Part of a small language model's weights: 12.3M parameters.
MLP neurons of a small language model. Each row is named by its layer, matrix (gate and up: input weights; down: output weights) and neuron, and shows model dimensions 192-319. Each number is 500 + 50 x the weight over its row's rms, rounded and kept within 0 to 999. Numbers have three digits each. A neuron's up and down rows have the sign that makes its largest values positive.
After each neuron's rows, "fires on" lists the tokens most often at its 100 highest values on Wikipedia text that the model never trained on; "fires after" lists the tokens most often just before its 100 highest values on Wikipedia text that the model never trained on.

L4.gate335:529559521525610507430585525549560465471495542543509503494522463511475486458489516469529463500491462482562479492431504501464530430493541450565527520483535474496467427584572621496456558572492592507492534570485454419515481436519549579456444479506552478498492531511538484558482437463420542581550478556463495542500540525466523494432490546536491431524422393533435567498510489502486475507545
L4.up335:489583497397591523560441515557486444459486440511457455531436547461544564496568523485493442467504542449560464552501473540505409445497466559466455486537458568462555445544534507445504479499524511558517478540465352442634504510577537517480453509475595477443464491557537536547483439494456530479495519513506499553467469488517567484493494544557522499539486484391571473419559433540441467498530
L4.down335:463559538379522442564426548551475475478490532488524500479532532552542514533496544555564505539534572557438523516466457558487457610579567468510597513508514535430485550508557511549408502420467509529559440506534473572580528526440499517575513498466544592533490471455490598456546545517479560479469543517530395428494490499592430541545441456428406472520547467440580493446481486476552485796481
fires on: " first", "%", "ne", " third", " second"
fires after: " the", " O", " The", "The", " a"

L4.gate573:499595420481498576538512487527639489519541543496462611526542483476541566492533523440439509554467539547561539437434473493455417484528500430531599534515547549512566389484467484541578498571450465519510516468504540557529481548496516542470538569424594511574490509499551481434504546535429500526545559503471476543389414510504505464464545538557483399493396442528523570414517524432540528481567
L4.up573:534489541556536555431453555490469529574491452393499529563442496602580453517578516431547495509455504443450410511520422564527565617450562427537532497435534537503549510406439510514498598522535458572470514421542525505480488539582482518572560503518533567438451533526524510521525509489494486400612496548542404497488546528442481505545481480455488525543527414529444540541578416515551421473475
L4.down573:502413546528500439536520460469466552575511473443501453444517569537560473462452440480533415451498512462413506494501482527513570554660505398505498528505499519405613452439519512530498622558526518565515511599436431500443520525476467562491543475476412529575421511516573564508534473540506440463598527515518573448552532553567497480527490456443531574401521475540485487500484517424526520345476
fires on: "urr", "-", "ost", "ts", "n"
fires after: " c", " s", "\n", " I", " ", "D"

L2.gate316:576475483470564464553454408429518475516505519502540475454529608440532547422481456430522442535496505571582463464463481524485495516506580457504486525571538423463444503494538441560596535517479466562577533546432501413498397529516591562471501499429531419500399574500414489500538452486513546451519350512468478497515520460512534576414365498541436419509503512582528489488524497478488507516519
L2.up316:469527479478503455482562543590462526564520582582547447454484511466461549454458482539525504548454599494462503522536551522445528473548486474531567529482525569496544501485485553466495472520521498529467600568561480468529531503561544500443498489526412503437474542443604548420562568545500426509499443547582470580518463529401547491526417444423526427482511450535472503401590508548517495511417
L2.down316:535377567442622464547581528511493509396511509453540483559502476526495581433461509569436510468492486467488462458475498507538452468451478527397448487436451475481538474533556487481425551423478509528475488432561528483530471536495537493478565527509515526592549475443537421527506506566553432520494467410514425427523488468421457508492563549505488555458527387477473438519609484553435590702462
fires on: " new", " acc", "ch", " local"
fires after: " a", " the", " ", " is", " was"

L2.gate303:405414495504571529494592562534519510476533519509512446487575506509491513435526532506558501498531524563550447539528493620477554424456430437583524515481564475472535508472494544494592379495462529498505425533459494543498576470502543486450496581540476463426525532512528472546503445545502503492499587447472550536469546577500502530592529445614454501520422549510497491524483556573377607460504
L2.up303:513557535451490477519580572541462532470421506556473480442504411506613463486458524527567558529507536483446545487482502453492482468567595530585469569607467433397550466433448451481447480548467489468515458523456421485422503524513532441551558526477476521454430449537514412579446466497574580483485564513443473495583475492421479463485474572541502451476390565469603448526513578499490461498467
L2.down303:638488528444453574489501507545551552500443481497502553460391492534554509507523516520617441521543544424501564475482505440507564489522503470531516492597440416490511454556520426480495536438457500554570559541550485471472485450556454517436526518501432539480403474474506498611447492502591600471495491541503565532536440421489521480478478597492535534559544498500493455493484542557475591639401
fires on: " first", " =\n\n", "other", "):", " high"
fires after: " the", "On", " m", "The", "(s", ")"

L2.gate831:472493572517542545458552492458485521533569462520492419522522397594589518541471482441463530508523408516543509485522559552503513512443429517468544547507556578482568574494595560462425562474536641596535560555366513455376474542529371498484534527555545533441552607417541499453490532461547515457575437478488514592504504447537393565538493562499512438534506498450624443489467530500518575545552
L2.up831:437524452523429487518620487565513525430628502504441512423482599556499417488477446553478587485535525521416544525461570532470474483383485425430519484537392537515558421479490520486433559442470557561513511541505489569516424492497478442477563559496546497512494536591529416468433496571524478526533496539431475574509459476511485499575459458521526590535550547521604488478468452518521517485440
L2.down831:534455587540521604496483527468445545351531494515515477487509546505539571566535476574460448510457451458516478517492524477504597564479494513583484515513476486504537569471495513464470523547479570571424457507516458541498470500510487486465411495509499568537521521590519549451540553504497519460570508547511507405578519577472528524443459505510649432522439488530568530572524528465446477767476
fires on: ",", "19", "18", "20"
fires after: "20", "19", "18", "12"

L2.gate624:395512409505529506442497501527535518571492440471517470465482412485430530524474546500537456498442595432479565481487555558492505499476567436527534535471509504460523495654499490473576448438418478392520443578506473490453524605517418536427526485504428499500493460463524555449518610572556443497571470420470478489474501443575498482464565539485436507539541471520436534463478548638508503452491
L2.up624:470470596428406446536513540432539500450596552536516433451568484517492436428521432482534584469447588483485487430565540495598469588491558495483487555482527499510519485534467579453456511539492402420548476416481440485537531456485526564592600472540544534497552482537596507459490472548474483528470500453539540511429473511491604544492547512454493484464531502463568540538420395337426519512426
L2.down624:481472428589551490516482516503511397560554453517515451446499471462476495529576470529455532479518591503479545578477566549491478495521522487516509528523474424442601455581455573457530508463496441466530457578493530444472546599472510560499524483482549445490469521472566449553372484548387527481413524477472540491479538519475510501442543530480462522527486514499548531507374424525531483573457
fires on: "1", "0", "3", " ", "2", "4"
fires after: " ", "-", "\n", "–"

L2.gate597:445516544546576545491493487438539543552489455470505582503514434447498480400564499492535641569553548511439576439523490527531461525563505442602539509535464540491589465558500512570510453472540485527501463606579468443466461516487501470457513513522491476553517540593519543429492529552568413449426497463471465512430573475454446495448476474430476471497554492435501403443554419438512603445554
L2.up597:531504494531492553533428467517440499507449478441540442443419429466497504470475533490475522379589477484458536423529475483552411497530515449474513499486444515492517490546547522480524511520468502509467501485461481531521534491505502479423455597429426494468453503551427467454457521458503510537440468490545521567535466531351415423530478438440453481512549506442589495464501501482547431481532
L2.down597:513487489537414491535420619442377500461494513451437461436448502530485441544430519483514554436490456519537563511560443483492466521595437490485542471521483465500467568466444451454433432474548521415477608506536571566559537500564424423503501496522434559507478441459443473476512490475470527550506525490573540525463476558423472477593409404565472471542560480552558544516473541543544459468511
fires on: "0", "20", "R", "T", "1"
fires after: "–", "-", "U", "I"

L2.gate698:432493558490510448521544534531523488433523563530524512432548523549484512541553561491507571497537438503499530524513540465495513517501432435552388459524557426490585569450547521512566487554479505542528431476576475461580422526394525471440549377511565471510485518515410445489526546474496507503482499465546520510519469503545553566518427573453520539478538426414506603551525501447458508431484
L2.up698:370546507408525483539518471426519478485567576555478531502477512519462477624538465581544472458506596456525506408496549493506455530640566514617425537526538445561571487551500552559592429505500525432594396455546537513526469531545551536443472579539471500475525453488404405437525538513562451457567537550390451496565424548545487507528551534484451507456476388486508517533473480495476555528577
L2.down698:463624535508475544420548435522515515413603559564469582483477446549522467536510522479523509461576453456499488455580459388493494518457449561514467502507526511449501520502522447448601566427452542489550409498488412454510453540457485479455582510535440508515442448513510508473488535481590483505507487536547453501556397473455545436465570558494526463553450466407526485562453522414507609743432
fires on: " =\n\n", " a", " an"
fires after: " is", ")"

L2.gate801:480461423497504513522477555446441514541570552486551572495446465501450469502539372504580521506512480572522584503471486532503525462464524421547435533456503505445550494579510572539472421483446573538479506569465560507493457515419535572587375456475489521510514456512503518495530466557518506571501482470503558565562602416560504499479580514491390494526475428516493459556614465434461438458501
L2.up801:552561533452512506458479491450462497501582502519469512515437482497520487437545445508506548446486510510470463497578501535511513576502573502469389372544480520490545523561630553479518495531436522412524496488481531541529500497524480478386477478482388542483462453531555537497477502506510493468437516569568448623508541586479466375494501401441473511578427403561562416510533474455485440499564
L2.down801:445507521392509527494568535457450526453508515487609432582488522434492457577501492528527601497571565477477540592471553419522534500561506500535516538512481494486439505566600503468569484508455484450481528463505510587571530434526453517531539572442492535537435536509551471499527580520467512512403457556506495559488559506473504469596466530396492429533518485473505568615504550552464392339509
fires on: "1", "0", "own", " run", "ound", "ost"
fires after: "–", "-", " T", " home", "l", "r"

L2.gate726:437491465573582536432501543582547503492654519480517520449537432544487542489484538473499546629521544489487438474541494499628587484596507484494476531479486486465553537559531529574521559438510513624539544505501508573577426474414476464440425503474484465541436495500431464497437439538550466510570487506431550499544453481511548400535502546485448539422466507499490537576497518568587470484485
L2.up726:497412445439498555551482457456479438464590521465498393455503498447561440576368502556524423568492479466550479483468539553547403559580533508501563530494583568501444456503578522545579550552436534435412523523463382487506467466526501541488492562503365519536515476489459420421565566482537490453462534538496428530552461465478484519472458449513435482475494533552497503487429456448587506509495
L2.down726:508552622528505504554479419481510473431538517493531532521496520537589458464591447534558544472507481511552485502570434591501491468514448513475484466505522466495464440439592552523511465524399567508536529481488542441465509449428566551491662585539357444533545430567481510423495502457518540440463426505495539516474493441434556519502497437457570421461552508520545425513467547417499538510369
fires on: " also", " an", " a", "7", "6", " later"
fires after: " was", " is", ",", " as", " and"

L4.gate808:493457549611514495617486563539515452538455400484565622475516455542483479492433524490509538508567601503564531456434493543493514543494461428563431466476501469498510486409532402529525439452531479540420509521466496508457529515542497500523548446507484486564435590491559518486481387530497503485451508401503418565529528648575501488549430470557442440502507581521515522530516561495536515476434
L4.up808:526537435521495548498567496540454559526473491503479462541521511487486509553518502573384518529510511473537393477439444408548526541546553522606480415440476436466494547493513518489576439526500476527473428486525523512473542484474558433510484563523558339518495438532548467451518454495534488397584529399582482485480477506597492477509570544580469654533462477557551520538473567442443458434562
L4.down808:433430453500462481504487502530507521634444428469458465490516457524444540499341562494421541522501458495515572474490530538513512503398503506581469467462448446557418407472449570594465528466559450450501462540573488484572506510563382512485490560458535512494396439506471459542498572526488490534585516522543548448512449592524523501529488439550556608529609551464475552515442594496494503396485
fires on: "ail", "ir", "ood", "is", "h", "oc"
fires after: " f", " F", "r", " bl", " leg", " Be"

L4.gate376:474483468505558390496506456460541477536541442502344531618480485499564491488452544495526462492491540480508473477454517490523597582513478550505493455489575439430542489592480454511466446470527551456502433568424509485416524550510469527491439515493551485522614474512472554499505490546534495401335531422438486507572609477476449428522587525517473463508473525471603497464492472517543490533446
L4.up376:472462508475520504523458448535492441500567513499382498506479415584392486493518481459474561533518453517499509418457520498519459534414516529477574359515554530498503594526477408540441549535523487466522532540519543485590518477523496521574464443494479409536563514485502542478583480538461413484543510492541517554554487511486492470480455558530494482504449452439486580490465523508596479509525
L4.down376:580435549533513572422432490529446370614508532447579573500466454571517491411473492500537516459447501542452456500506431497539418508422560466419427491419498474517467467467486536465473512493447436521518532498382606493584442479513581494542521594446526523465486505466484509430500561486438468424510451565515512462600490440457517498577495497426517489473473564432492493530489450443482515648554
fires on: "ic", "ain", "ant", "ating", "u", "ict"
fires after: "l", "fl", "st", "pl", "er"

L2.gate412:529483548532572468519466567518514445472494458543404498476565433476453577465482588482467494423481537571382499488473494516543469519477490441517506555538464414532574479441461493469559511532526421563460498427587547498579534578480514427570472488560511484585524472439560475489468385491415488513502409540484425580551456519424512509426545488577492519500458447499400515445455489541573543509554
L2.up412:503588604588507467434364507487454568477546593434461538445540489546439510508651447376513518478492476533554448364510507559496472461523550498521451536574465541499486538520540462499448532458416470437489519541532514504403452464520539489506498512513456485486523458495459600552472511554546498493510546521525445470582591444528519536479500484516456529530530443511621499505477484471488563467531
L2.down412:461491415525572461504514581533539418507498470556587445420585449500430526437555489421444532496522490530477574514504481506541524534538490503461556491534483561458488445415474509540545478448441562447574571557554523536513517635536575483568562477552526510479544502409437475534523431527513514408467547531483460536504479458528443499539573517592545586435490458563467580458557618545412480621543
fires on: "est", "ast", "outh", " north", "/", "q"
fires after: " s", " w", " e", " the", " km"

L4.gate802:454469495549542445540509443487559469542467540494516431468506509542481502529471624510484460513576454452424434613419528511495535506361522456519397458458466431454581486530530493470423449460511630545538487479566509448463500445489488609527446457543478510491511417496439531496507383470488552429503446462543513486563529545547532508477490495558513493424450475449451539497544542487543492475426
L4.up802:462469534507422513488460404451503528506530596607471441471454525498461474485569477551522433548485556550572483493542471550541399468421489470416481452523565452499493524434462464472500486437458465501458515560429542505470475411456482627569523540445392519571399524467530512410580502541504520478476481524582480498511435473470573538479474341482545578519406479460591451442497440463473536532592
L4.down802:543525534449530446594448518545499446465556543479471433460485503487515537586536499537551507531545474490374526528516501466502440542557487453486446560483499571495478569568403488453495521504551601539372474414498453431565510531432430494524524444540469487549492521457691514537439356477514469539324522454509466516509545455507410455519496467474487485511601450557561530555516562447539448535516
fires on: "ch", "m", "ra", "ri", "orn", "he"
fires after: " c", " C", " Ro", "ran", " B"

L2.gate86:564524517501521393394456522556549336510577532504462447516515511481571441515451520431530510479523529557432570523570427353474457392442496440532504483511411519465543493532510434614395565540498480543533519456568517455549471517476528442492536484412521495476462591452456532519500473478487563464449486457473546483482530553435532493561612553436437531477601522441632432511460503496511524538491
L2.up86:454482450516508470519415489467569574514469498483549490473466527455541573552526452480501591444481455492574427561513498537488511460496508500577538431524614487469549485543495437446564550500459524400494515550625451416452517426524585521481439443463577527486434510522464530551488416497466554560467377496456464556547574478462498527526528462384476435499492537607519589465517498526435472473431
L2.down86:471526511511443539395505466440559511531487498523519384429561417482579521496543585464496602480390496545523515495449465524608498499559456508485559522478461447470425536495508485530442623470486558565504565442397482615454524465504589552539415602473436497532515551494394435509482439547549465442562544552570608358512497546466588505574500500516430493536558504478451402575498570469404553543467
fires on: "19", "18", "ces", " information", "°"
fires after: " ", "av"

L4.gate768:443416422530461596501538519457509556556512506414517419505475485461487520551530427565489544514503524505474578505487546506448521514443516543444515428477557396609532529544514441543506398442471459534461588468494460390530490474507546576541542505534488394515443474573507567491461483558455502496498539526376579554573549490592554524499515551500502484495485587485543403487482452487516499518477
L4.up768:463537563502540441589456470392526522464564425453490507506503401591518502460480390455513509501471503540596543445539491500602497453548569563526456458474448456459593483660485533554435463429594465443492461558522493589460521521475522488590421541497491465547461459551507566602537454486517572466493685481509508466442479551540528519487548437546549549504489632524459359470492537500517521482536
L4.down768:483433413583612501471590509462530507605545439521524459456442508541568497496482493569467526598507500523573449497516497484490531512538556547489611567499442421503497510579526423466433532494454529528504485437568517511501585444509465341404556528530414547493534478464524594577487573501539536541575544469473415546531538528442466525437525454529486500418396552517471503478466525481614478522533
fires on: "ad", "oin", "por", "ol", "und"
fires after: " inv", " app", " tr", "em", " ab"

L2.gate603:477482510589508528497417460508459407489504513552440544525409474488477552408535537549487496460542456514558518492534492504540465487419440467538451512521526430414480441424509568658520528527487505548434463568483524519532412556443527479631532397503547579595463527576533496580457455567494475403450577439469526514513568470514545532461625586439466625500426483466545525467538533414572423505608
L2.up603:560485477508479461519443491406446547553523428525541427507471513447483426547584505484444424462468499510549422563582543525651452491575448467455513438518493429551447453489576539367491438509503522486515516547503586408457579538505524438455476557594583392379458529469468531527516436555499509496489528588529483465467543425466522452433490521538487496473449531438485565463452523580604603439551
L2.down603:605451470480462536534486538497511575481501514467504487491550470464485453520495494470541530472470498512514419548492486498648409506569509475441460532515445500498612501508560535376510579370471521433529532526435498550488586511497537462467565581480544469472459430476523469533405446488553494451462545500452507480588583560543496435534522464417494515516498509486451606556506485494640458397548
fires on: " |", "3", "7", "2", "8", "0"
fires after: ".", ")", " Party", " "

L2.gate76:561487561570546528448524515519486466529496439498473530494520520462503473459452610490449390565472468511588447528457579530544587446604508435511431578531499467434528460499539598608458525486504589527516564428513518494463453476428535472460559482527569433458531468440450460440521498516446604535475464527517508387587480572524512402461494530483470615610471539514481578463556551620429500550475
L2.up76:525616502341492547490465582527430469516482592508441496502463541474507472492481443488445472487524537495523594443462458501459410451562449485520510482517533578574502496480510473510520506614501478561512448526407520539493558499493462480452437553558472445484499524441489475517496587495482505458513594413458442570395466548521463502614370514548478486503482457534428423584545491548467474461459
L2.down76:533472509573563479530523473518504509327464458562519461594528495551436509462501559496473493497487453480424577515583505515457523536441506512465525505401422472533482425471478592431539478419482478450543568453567444521528491479503500520431511511445495417611501511483438553534475468471495537605460497469440499445592488494478496449427528513441609591465486402507513536494444525471598560622470
fires on: "ian", " a", " one", " that", " an"
fires after: " is", "20", " a", " was", " in", "ad"

L2.gate155:413573616550482430527497445378573471586551525417463481567494458503487408573561542535501463540453517523484488494547513541498503481525470435460508489513416451492537531527510574521561518587432561484478491449506492519601563482489506517482458442543513587597509494498530560480477495520513517459470527489500558445534514443557532465524536565581468506422558489476569442456515492521520541528510
L2.up155:512398444460533488402448469524485526424472438490639530541626494560568479510432485520515581446536547499390525541588488410578481511422514520484439495422516500461496494550584536496403459533525471564536568491556426501557459480514485526491545405478558464481535560415578348493426509521567575506581474549523465549446483506511487548514519569464490518472563569483587503506546506431470384477480
L2.down155:563494483463480577475485567508359432436502453486498438518441461523545524516475526474589552416571432490541544551506556495508529516521507563544425552498560456509509455486584556541419591522469449434435503409509511536591557483482514461548470485534496512533525607442447456544498501552531465501465571541501499491517510588429482537524591510539581462503529481437505485471605515500452504515439
fires on: "20", "19", "w"
fires after: " ", "19"

L4.gate613:512524507596523458516484545531487537527476597523425494461475424353562605500545585525436504463554492463510551471446506474405583517472551488444509445476548519464555472464516526547621515524459535593540441539552486532502553476446459480451525483432446545507537588509460557540505454539538475531577459367547449495417514577482549542477528492479485435444496506568484537389538484413590463533474
L4.up613:447409544537476475548621582500594446543537515460568435593514559572452484545388522520512465508492506434478543549554465508495502478545511483529477516470427393493501422579374512495512519552395402457479472442556537476571449501467504556565574500470493543510538536495520514445473454495480534573520418508450429449557515518475455486446425568499503520464532436575491452531457522444547446514557
L4.down613:495557504494568574535526479579475518540516554439465563526529503437518545579524503587485470534530515549436545503470486471453491454511590560551513448513554467474520437463440582516517524481554441495531472566527445573623541528436481551551497372530480615468505436498547464503457481482499466496553519541477379510438427522516516480478465551485495572542520532435600502484472497538449486259539
fires on: "2", "4", "1", "0", "3", "ed"
fires after: " ", "P", " P", "^{", "r"

L2.gate19:454455497503581469433510470510555499545513498556517384508465520489488501531483421563519495456459495565470479507426496508463456568537603504549525522463537541578578399517498530568543533362452479569511432526482476447449489423467529578480528413519529486527421459495521516527518446523426382388438531575442499549434497506540449484428455488444515509444538510555606472533517514548413492459478
L2.up19:471478495515648500471480499510431529509561539532451415487526552467482513543407423473397475553418482453512533454449548520511500494588578633514591536478527549474571478471484502463486470463509492538539550533468431415445488462444480594487568390473571499477385499431553538567576469401400456487484608526421431487443476498522512507443441444521592532471512494549546519489463478528400513512493
L2.down19:475524525573566577440490522450369475481548525498498426496597520445537439495399507496444451560598470490505541450499462596524458513507446596436458439596476550534395490517505479511368460505467526483456537548509475509404489570518495537502612507469460546544380579445419442609554513486478498532578534484445494508550509501455508476498447556452598453545560423530442577449522495526471539697507
fires on: " second", "se", " of", "wards", "ru"
fires after: " the", " The", " a", " one", " f", " per"

L2.gate95:443548533609511545533505527477534400485449505545452435554517542439529573543631492576497480395518444512587596524557560545473499513560464483478458466501531491445512433486555592555526504550465557565604417511473497481497557590534504553479443473518513546466462500556464453507526523555410498508428488528456481450469369477397503453536557527500506521425469385482451504462558494532539399549470
L2.up95:483627475528619543509542331524466536509577395502511522453514540567567511543647472486537486535491439516493507479515548513438528537543489474645446469404491576491470446509581509535525597404470532487557451492475479581478465467384497508590458527460503436482497523487573513472530583555558521433534513481550448420548474494489606517477528594425522561504428520479527503462503474395522592517504
L2.down95:524479514372464487441547543429482465415521483440451487566489616526548506467587535486503521558520482536523505445603435451525479470492560541494455496507485486569463467475457419504457498488431465439554416477446514439499489565488415523416547511553435534388523498468487491514483455546563492505523419503571401547596503530470506402516477519527490473462447407469495502478507540565595493668441
fires on: " a", " an"
fires after: ",", " is", " was", "),", " as", "\","

L2.gate478:534562577555509555494495474623562504565444582485503464441479473492437552481575582458586511513481512478500449418535452437461545428527527426544479488550501574594437484474551452529505489624530563494530417392484440408473448496510520410479462545502468622578525532564567486527522446545529469540541485468539474523547411543430636496512501506563469527481523464441341528482473537511541451570521
L2.up478:529460432583491436415547512544499527544453416399453406528624623514543525504451496442458506406524460475483536533490606499485468457483585567554594445485453494433384467506558624396456544432478487583460489474561461560609392482480428489527505530531514481450457529457509548510491531545522537474571453464517432497516553496506434583506445482471457510436410509477506471475544557494554522536455
L2.down478:541476445567585371524552534484456545646517555430470597552461550502468512398470530522392469586544481526502522443545486505555516481514475497633572529554413542450516501400394574468498530492421503427519523509494524454474551505475491483359498543538482531511495504470487470427536519463526544565501556519528469500452498546519495534483461444442475321472547509483545513471558552453512453429531
fires on: " —", " –"
fires after: " |"

L2.gate700:468491459552507488569571417580448547531457511535493450568509483502446486517547564468525525489504541424526529473520652501466461433506584505549515431448499472535416451488576503512606496571520543550512516382520534448540495514453559467516480465602576538525534400485451554474584567538520469397427467449500565478531412524500562433490495532549436464488487452499386498524487513444538504450462
L2.up700:601540527505450485389487572585486509467509455441402537493594500454355533372528496496474436514512469513542473484573504510458544428616568512472472488528491481437415588473530452485528500480520518518471434462479488523479481472482523514537521506457467473478558528563511479483440444485495569471489486496495490548509529467456345535606475537538482463581598561430500545459469512428606428520459
L2.down700:445558529572543537470522600562535527419493549414456524544527514546467456485507476491518529497548494509583481390539422519467544406517510562457481448476506546439540508527581453477467529518533478520423536502561538541503597588484496507424454485465485466520502427530515465502484418491510554463569515546478446522482541397508425468490544437487418483508546492503524518499553456481456521398514
fires on: " —", "\"", "w", " wh"
fires after: " |", ","

L4.gate489:500612536556503497564474494515543517486442477487383540498452584498477449522551436449518499548482352521457623541574428491542508458567550486574470519468535546534534312505518517475505506449437543524494520500468449450498416589476480578559477608494465518535453603474452491436499469503522485539457662567609511524437569510536530469514524461456466517523499493478532472590395483461512533481528
L4.up489:565525430536552423456414557432459503508467527425510581477534464594501465549531529547556466559556507483456512509419441454565459455501443469559508576521461487495515425515482515485494542474426481523556427496463510563570491483542544477485511490508474513536569536520528584524477495509557455603550514468498613502424462554372422493445515557444560468547525443454497459452542518619476443535541
L4.down489:593521468470481436500446510493475483573478522442436393491550513525516496605569561478502445388567469505497471641530398556538510525521464448496484457494462504528484452472466548527420552453539570587550546472460471467569455437476509545504502554514475521529558535481490527506580515518539580523403559479421500441616506450503541583533563488561534591570573529485457577498459513561437464616544
fires on: "t", "end", "I", "ver", "m"
fires after: "I", "'", " y", " Y", " e"

L4.gate98:538520436458527559510508559559547480546617512535490453456641508540499549527505524474538628499585487469429531519586553528576561503508580468454537504493496535525488529522470483450475520630548460474580405370521500390464487552585552491511483472589532421493487524520553444477519492516555416415581526531452452594401441527519498517522522513488531499445462420508532471507396438511514436429506
L4.up98:556456562587610494552477514495502488569479519514508447482457489586556533523547476499485447552439516451467458627451536456518536454413534470588452524453450478552522515469548485542475579455484526486445571531559552437477561445482496506514457476463475521537507563437435503434481448537450546476498373474563618485523458484518561455416566503578537469483434476483555500588471463441489548501510
L4.down98:460480597532471558479542518560488500601448522528514514471559582560631453431476539501449465458535531501505500575520607459408470550418451556531522521528505533435472490492485516559530472579405555509505457598427492504483482509621446545525564487437462498479403499525406518467427526518512511586471513531579486452551493468479404534496537551420540470565479478564583538562408431458524561413471
fires on: "i", "ra", "a", "ri", "enn", "r"
fires after: " F", " B", "b", " f", " V"

L4.gate215:484529549501514447511472528499528430526522513545451539526535463420477504524515476480469494500504546554532465487524527614540469516477575458599595532508518539471525488448451601501529429489480608530553483486516490535529434554537418475590437469560490388527522550501390476547573517497465527468470481465447478463646405504477474469465497543538484502419543551482529495541528450454509497524436
L4.up215:444529523553473476556554550566520522474463505456504446530507478437409502489587574468510522508475477480513483540482489494606591496406451438477579511552605451558555490467450523487414427620477559522353564564469553513584548535490487482424513557511496618491488487540440532494500570530451321503487441494512508522424405426476441495556505586564479529483477546532538597547545457532580571506491
L4.down215:540501451487526497529452613514563496335516570545507434441551445384533514530464504431517528459495516509556457489516542531466493426451441535563606562513428614491534480482491586510625533478437524476564619520599470393459407580544512477566503592564514544573519482423516433421500413534563433475508511519484498420637553438554560472535522503548573575392459514595455512524531439457455459551548
fires on: "est", "ast", "outh", "le", " north", "n"
fires after: " e", " w", "w", " s", "ther", " the"

L4.gate823:483567534594527448451504489531515480487491460538502569602514564490513527475396546557499417556550439505478462512616522484507474505580537514570514478571393448530500429467492514509413496512556417417606415490510456552510447560581415479547483488568603532545516579532473538390452537543500432464408397567425485497486488509440501556462569538500535558535537567566607474505461485455528554552448
L4.up823:642532586519538440522483544518505455481383463421434558487513523392496469447521447491517504520495510546452408605517453593570537477497496461418488561503478403521522551387603640413629482413490504548518491529484520549536474425465441606381456529527495435502546493525567447591540444459530505492496481558508460466567484441534488476509544545539477528509482515503464449550521478429429580501497
L4.down823:472482479478521503525542560501531472553483508476593519493434478538480475497526524594461496505510516410513581474466442444456426443437478540559536511482514436432479585539480424549535488526495497559378430464434517496538440464586589425599534537449501549506532528504446512545542477564476538513541544516516481425446425559596490384506464451419471399510531430387493537535479531560539487342487
fires on: "ther", "ill", "ated", "or"
fires after: " st", "ur", "ic", "he", "um"

L2.gate639:477479563538449498496485489400438572533525546557558532504464537553479540589573600489490512534531402544563506415527548501444436425497558461435454441603534481528548489486490449485463458635542571478518494420444485538506433570458552528450537511501489509552445560451520466392548601516585445372454500422450518594453478487484515535583482524402374530443505456492487464504495580521495433474453
L2.up639:440500519472530459479496567388485542451450429459503518522640531596619598429502538471580484532551395535483378493487452519528453533479478572503551489519517604409520490531483479433564502578523450494504439479481491332556514493494565489521494461423471445528559511554504546485591497494473498435485434562551475442424548512385500544456545513529477507514386492481443530556522546426472509493605
L2.down639:512427495458429499483483437507554490553502532483524514502523529542464557553510515482491472435538612507544425448529398445567580518469424514441519490559440568558525581535509450462400517505515484552515521553535527455467575515529399590528523476498452506459490579512388382496505438570575454447399511390513540555510511479533474489477513479528470486460535495481473488431689487558485505390531
fires on: "0", " so", "est", "00"
fires after: " ", "\n"